Weights of a small transformer language model: 9 layers.
MLP neurons of a small language model. Each row is named by its layer, matrix (up: input weights; down: output weights) and neuron, and shows model dimensions 0-255. Each number is 128 + 32 x the weight over its row's rms, rounded and kept within 0 to 255. Numbers have three digits each.
Before each neuron's rows, "fires after" lists the tokens most often just before its 100 highest values on Wikipedia text that the model never trained on. A number after a token or word is its count.

fires after: " Su" 31, " te" 10, " O" 6, " Ha" 4, "E" 4
L4.up1237:156118144106111119115170103085153050119198141093184084121151175079105149120110023108135084102138165168114102151172091104213076092142119156075119166133097108051108115169109096102103087104124175147117111132092127152140120107127109129120181137149143147042126097092198070137191109120119084091074126134103112169153075104117106144065110117107216134130086124132127159158168175087122175176151134178121125104136134119145181141179087110116085175143157132107113146102086146154050074127047121175137125092115115119111106144140134117094102156181113176115173068103141141094119168093149093156160157109184129108097116147116102132156136214112190141110119104141148127130114138146163174131082126130139117185108131153151147092107097136087131109150141167134083116179120156132082174125162134
L4.down1237:173158078084204130082203166090085081100128100115085146091121092089095101153185129181063170124078177059131089133117185139128088086175152129094204116131107129149128073149123165120098171114112093150124127165124188217101107089183136153140100081098090155123107079096083114138159145142147109170145160162125089099091184138151192180087162132091125109150143125145160061123096130161167104074109159151140160152125092110105161116120151092135123132139134093100124175106144092146188097132167127084125128137169117162140098177102120131140181091153119159098155088137154065145138133074112136144100046155136134148104079175183117130154111174128173140124151097095098142182139147137124059090081154104129151128109117145150120149121117136108120155168131110152115134204160143035151157138121121

fires after: " |" 25, ";" 20, "." 5, "–" 4, " until" 4, " and" 4
L5.up1284:195148097155137100071106143105083146084136151101156125184113133158105106116084117152194143168129132143170146109140106135099169136084172162129105156145108149118164120132125104087145091177116145136187108111120098170107168138099156219173179124078124106091114085062114135092142113125198118081128114150128124072130084118108111184110143120115079150120087167125117117076182124164127164205142152189159118168106131095150142130137116094193073118113148139077116066108154145147106157154073131185121129154063133108120140139157099114108170134135110131123141133098125174129151044051122120200176216160175131112122176111096140147149113096089121164131178098085100101123109099176116100134099081106174115136122096185045109116102110157079179068172116102149124092126155091144179083109107110
L5.down1284:124098162192118107159168089084105089114180128122154123077096155059139157158161094112090182118136137192100134097121112171181184107187099115107182152037120113118209168190106131157114140149180098135159116094177119151157135136135117118127070130135111143164075149114097133165138138160071120096100168140109127140093156170161135075116104185099153133167110133114095162148136112145138115137096094090173113039122096105086120072144143139124150140132124131146154125147145149106123136151131078103077086099155108110107137150142195110100081149105149133163080126102213097107148185082148129150118090094140095111142143144110087074132151118203100132127147092169160168103161101138097096100100158172143137108093080089107129103153120132131062176132138099107123174112053121185062153117201130

fires after: " |" 30, ";" 9, " as" 9, " number" 6, "." 4
L5.up1491:162168111118104110066078145107111152123171088124076092150169086092117138136194145148181078068122123135132149125109106148135149141070178140111143148161131126122097167079120158077118095154115102120105149124108100138128102157091115123134078115151074140107067224102139136094181113141123088136131097086147155113087108150165144127105100182175142164097161175137147091110152177148123128185102112157070130109100113106079067171169100104206176101166129149146139094123177124084079172126116173148134053170103127106166166111120132141132183109071124107090137146104124190110113127116129093150105104159185185123093118154146133096151126194153192119157145152123056164139142141136117141168153171069117078132155164151064105125125170158119127147093129190121167153191079179112136106106124138
L5.down1491:124092132105170102167140105179082093110142138159127145138063155203122136151130135079098142111112118157122157128140120115119094121144047120138110120089171150187101134160115107109114178134140141146173086146130115137120118118128101068170135147104108050167175133083147109191157116108088161172128119123128137081191118096111145139160094021116182103155133130110109165117168142123092110126105125116203158090126117137129151059129171080059121112121142110150129180159133170075108093108134091147122117103111155125111096111179117144089102156146123102203176125176171112135143103090137145092213129076124120140118120133069173101156096083129130118101108072129181090126130107123158098116118144161152144187088116109163128143114115100124110065127101078084148107101177092134150123157122115

fires after: "-" 41, " (" 15, " \"" 11
L4.up990:115103093069105142164123161099199179141084103100128127123137151164069202163149106140086156154115082141133185131135139139150144077175181173095185110146113136129194096166165190104100136142152175076099071142148116153112153172147120097085118108166076096139079115131109188120132052101123150066199145112114176135192151114126160080100168135135102097119173113137079128121151114111090147111165120161110131104083096129166071146137176121118109106162144122120086111197176117130086103112092145136124067117138156159117140126122113101140146182148182129119147114197149194089153152118082143143209106119139125088093135101070081163052123163099148084137161108151093144129166134202149093080122068117163165147161103141075137105176182133107093100164127151090167053161126159112118191086046119
L4.down990:060114126135093168153084131154158123186162151095147147122158149151110095121124066178130066139150185107125089100100138166173177160158075124112106102161170164125127105063189139090183127121127135100144131162089164141100108107141118192097142131106163114158128128141114117140106143092150095118083156140155141142169095075179168145140112154145144098134182122118079041080109105175181109142093137135145172092104156131087126156123130081153191108145101157120178093126118082140103092144069161114183221125117168135150093117077065133157160142093201151193104173128130073128152157083153133065122149151138170106146111151103130125112147142126120104077135116099120168136089125131136178124144103112176093141107097112091134183140103154102168096106182072139119071093135113190165127168145086

fires after: "\n" 21, "." 16, " density" 5, "2" 5, "%" 5, "7" 4
L5.up1106:094075076070073143167138193098082089123162180131162102139087135143137136169133139152186073120184076146064116140089103140111184157140128197177108121165162143091082132166098116121083114129119157160075069167118157130149167136111094133154143113172127169089148200147141088092128137081119129166166102110104159131165113103134094075061150092099065109114089107127135130119194121159101142124104124127085149117136186127096146146147105066107101190207110147117112123112123099076097132108175093157153136135117078157105131123139102152153105067117121128168158151181098138130106147086143174144163134134126156164086152111136136157113044187143117102146128148145116169090112153088136113138171160099159130112139128162095153143168108180072127119118174220132101125118134108094162117089149110
L5.down1106:221151217123129155094094127146136088105130088137134121067131153178115117100163136083118152141090176120168080093141142157114141079159180093093101114148163096107081123140111154152091132163059120109131211125077136152090094054178164136167142140142143124134134173159121106160149133166161109168088115160135082095083129153143160111173113090143169137137144138110158131140100135116113134170073137170155122120106118179077135066091149160168142146109146115133179127124112121132126153109117102089080163173092152073160101140139148166126111156155156133076148158055127154147138146127147123154104095092142148038128153172170142093137127083104197173089110119102118079117141067198126139115141119125100138115083109082147115097130118118104132067218133093131129128163070160173092157119079108

fires after: " Su" 21, " te" 10, " O" 7, " of" 7, " to" 5
L4.up1010:081150095138137133100136159125145061115166136170174089160124121110077152130164103167133087106150180146137098126114120143159157091163105170067165161148180162129094098135130110134123151124133162144091122115076120132133079141098116134123087161200135124142129197096113120093106156155093128139130042103094146112101158178138122117107101079135114185099111116093160156162149107102072186146116104139087068171154057179136129189092139048158062177162128148199069159135158126097106121106121113178159066190163140113094102134117148098122124179124123110137125146075142120129109093093147123172122171115142143145146106075144115107137117125090144140161101111152141124093194135098144118141068110103124107140178097064183183057165110122126233127118167125105166092172130165177100140128123139
L4.down1010:203081108110121085098162157127161116116145133143170113089168082125154112165083093063129109096025104169119113149109122122138104186125184136153161133064132101099114158078136130121067135125164137165112136141118047123035137117110170103108144142119116090089160151137102159128159173091132186097099099150150164118184116146179111170140104119124104123135149155095081113136096174135150147116143154103105180157065188122126069124103107083144133099115124147105105186114084155147136132145148142121095154130171070091184139121137115191109117086104120115131154092161132144168128140115102124095157149102070104113085193153128129133123110179128191121119140077121081140172109127114156079196142172117117134122085139133077079129077143162133078119083151144149167126165096076064086083155136125

fires after: " /" 25, ";" 16, ":" 11, " and" 8, " an" 4, " th" 4
L4.up578:157151166148146121106199183099114152121182147097161130152153080190114158110135131153125113165132134164095137082151106160146185126134116160139154105133127117170116079131134166095105118141117132127098104151145127120074117072064071089146080125163135126114105107095172130134131110136088162161155113065141097089079113160156113196124146117044146108143104128168070176105109164051117139153144058099113065177139121097123125186144157124116046139142161142142093139099159128136073119142152091143161137199109159113142170061094188138125183154166093154172118124138113157121123063116100134130151166098120155115132136105096143186104154128095201174160081134186052138104138123074186083121135124132138115107152133159083161116113176140098099150125132156146141123098117140146167051093071094
L4.down578:139134115085144137106131157131140114100094163109087124124097122230163135180079065177139096132129092136191144093053146202107153156162082114152148189219125129099132123131080129137138127093195136132103137145146093112092125119069095059127122154141148164126143187149106154077090170120077118108099121111115070121094181150128143150133122131109142180147165123142112155086141154105116138134080068126056108139142099102086192120055162137128132096130136155076124108103152126126128104122060095212118120160143089171102171121204214114160112129128101130137127149114084149035103125096103137123157182162109172116097159113116192172099176074098130109094146112142137134148161143092127125137117145114140063151132139144118166133157171131020110179109094124150104166139146110114172181099109116

fires after: "–" 34, " |" 27, "-" 13, "." 8
L5.up1435:135161149084096152163146148113159145094113179126130061124062119097091099137153132081197107113090104128100169055135122159090069090148127133169116173161082133163152112133111154144117112093161139132115072154118195082082130075122140158156114149122088207051114142098131150103079099120151107117168157132181144089067136130186133152074173119114133177078138136158151116136200167120053127189137174090092144146112121120114142110196105159185160126135128108111135155099114123121115084151135081097124089121143154144151159077133085158179156091129135189161105120133181136112140141090098115180156197205119141113079109114106126119142137160147123159116167108121053141130071142171144042144124139163162099147138102128105144143110145104075116138154068130108143147118109153125151123085168122
L5.down1435:145136135115123128073176136153190112098170152112151107138199119094155138138117169151110157150131092109166132105192125123155112154161150105181159099160125157100109122163070154119099104086112169128090132112133133140118129158092182128113099078140098162145110170183140157152170139132122122172151141082123132188181101107126139115153098166091105103121105148154124147140100170139167067053129110095146142149118127135117167162113140096129126085183161144150163137084095118120101087130118147167148070103174092133120110119052092126173117144179108153089126115146119083136140066078081177140132136151064088105100134104150103151087059108205132138142144105069144127145105203255124163098145138158133163176182145146119145175173151102102120109107123118136126116085106150078160105123106123

fires after: "-" 39, "." 10, " (" 10, " w" 4, " St" 4, " Inst" 4
L4.up1138:100119135104141183117118147078133176139145156089138106112113115131120075110070150102122116078155101135120110098119079152152123107112098189054112134141098106138181126106121115119104115159124187120146098155112097119079085109178150100136141136130163183105132130173161142112153083131176187147114152102093132121139089144140134139056154192080081083153166124167133091100133108140190175136127094143179124145061085120180096119113165115168156113115166119167102098124143114103136096197114111146091148166143123089121161158129161120208140187131143169138137108147177126105109085144123129140138137121109080126089138111157168129111134136148114122126149083163104108103156111167085108106155157113153166147205126119094189087158181066102056082150092110096114128108111168128107142129138164
L4.down1138:149145114090109147137115137115066085153198187148065108154168162124144137137114118123085137112131173113145129095088138148161199112103163117083141103132117122130185099114082070134180083119114120171119065206111145093153110135094120179115071120147179157136130195128117119091165178129110066170125173130088172145103111149104086168137140129139134092100110146145127124088145133122103134160109115091161104148163130113203096183114133173121184175140122118113070086137102120112082151055134138133125140207134195144145129121101173117146097114138115132136144144114113164092093133126187191131166182112126080115143128133127072109140121135110086104120168101130111114156179128098076143112152174075114096085171149092142125064170138129022117215094199134098142130117181155093115126105186092

fires after: "-" 42, " mis" 6, " \"" 5, "Pro" 4
L5.up146:132129123105169138134119081065108182094105098118115181162093130169074149157168078115136108135146176117140164138146087172159105176101176146118150114172138106108153196126142148190159140140101142129127062134146199092096134078156080081087123112136056090108159196137116128084110089137135158106104164120092111088126156132076141090129094140171068125109171111099093105129161114174199151153159183143103113151059123127104127189186137163140105140150122124080095095188118134119055149069101114197152109124167058101124169101175149137154163128151166079125149086116098124095114168158166128130160114194120124130093103095154080179083134164109143113135122125138090117088124117108134164130125109051180148131077149181095133128124142128095188117077132170068167122124095096152104154140147060
L5.down146:119101117109148119164142155166040151097116141191134192122171120156174118130208082134178164098097122153117179144186084120090142149072083104131136150156125116073183083037144114099141176125145113120184137111089163129113132123075186134106215184189083089146111123113158104146150115103090130107103131152135099176102085115142133110148117140139153136186082189135095117156097134106106102119074179120144217204105160152076141118168136073111159130131093123156100177188148078170109100146161121156152083141106103156106174112114111139103127103110077149153116129099150103167075121117132119153113094145066125144135201130156136121097142146210100151123098107113188109117075123153131170123151176114121126111142103147124090126164146155097129129090094155130141124040140125120147201121140157

fires after: "," 54, " and" 9, ";" 6, " sh" 5
L5.up208:139102121103142086062156150130136179183103156113104142118131115174146141162120078131155115180136101139233180045138134088200157124094094127106153118166135108124128185133122158101069081134116133144071112083118140141037096144083141173171142118032104158130121137097151110157139158121140173098160115187129123115094162147076129172174182140083148101147114072117136175091162143113173175183124157153045131165123105123150143168146082113169125183139206069080127108130100108167162155165113086126052108128134120138147125108155157145115126141124136136154139127153182075164117098116107152115130165095113159133096125135176119124124108103123161120158094123165131122147132122107091100103138095126143122120099215102126139109109115104111119064099167158098098099114114152092156053143127139
L5.down208:106152106073138115115087077107162098067123113114131095134129110095117140104154113129122165148129154131070086125091136135140069156155158144151117155108123119182110106130130087150162135163081094087132150179162132159156130128151070066048114099153162100158199062107123138146197092145117079087103129113121122107153105131138134120084139143140140145103126178146102064143151116103124144135143126114179091135119127121143088106080161157123122080113046122164148146100164153075147128104145160189111110089053151115153160150130094122111125112109143126126157181130059137175152110119129112145130142190086089101106167066052149156125115180143092068104132091091060148111110172106105174168193132097092125144141137167120108163134098160201116169119104144114128134149188065140081181101137153

fires after: "-" 25, "." 15, "/" 10, " age" 5
L4.up909:149145132154130142187121062138197163127204119174125118125170128093064106143166157109142128126121099160141152093134094144149092096128115109123089130167088143136156114127123108133103145163170143137136128099055130118145123154141130130092108124182157151068098107109150109074171107105125169112116169068117105145113097108185118100065120117139104121079112129096109091174091132121131147151137151146096141089120089152109081158103122041120112121127173125098102159151126122079053136106122115130071093188092131107166140087135112129148153141124118142161111144099179147108157112091158093175118153189105108137088109131107140062107099184125134099127168085127119179140121173144156092103115131124173193135136107153146163134122176115109092023120101155119128086145191138146100112097168129
L4.down909:220130122189108120102093152089150142183054099138113103130132146090123120164143125142185155155114085122103144112118145132131120079167174069088115158098097123145102115182138153182139088126151103110190129123149164082108150118129124118089087079119160157109186137095130121121189102162104119146168126109134186073118157133101065136131161102148165148124135152063106146065144177114076114160104096099140124112112134052165072162152168120177142137111118098169139131167169091119103156091148157195148157143116094175080125156119140150112158123112127081164107136174093102127090157134088090117200140151118113145159134119041079164129167139086104094141159123114163141129140136156129125159178064111126084064075158160146136092104068126074137137101126121099088140140125144116172157084050150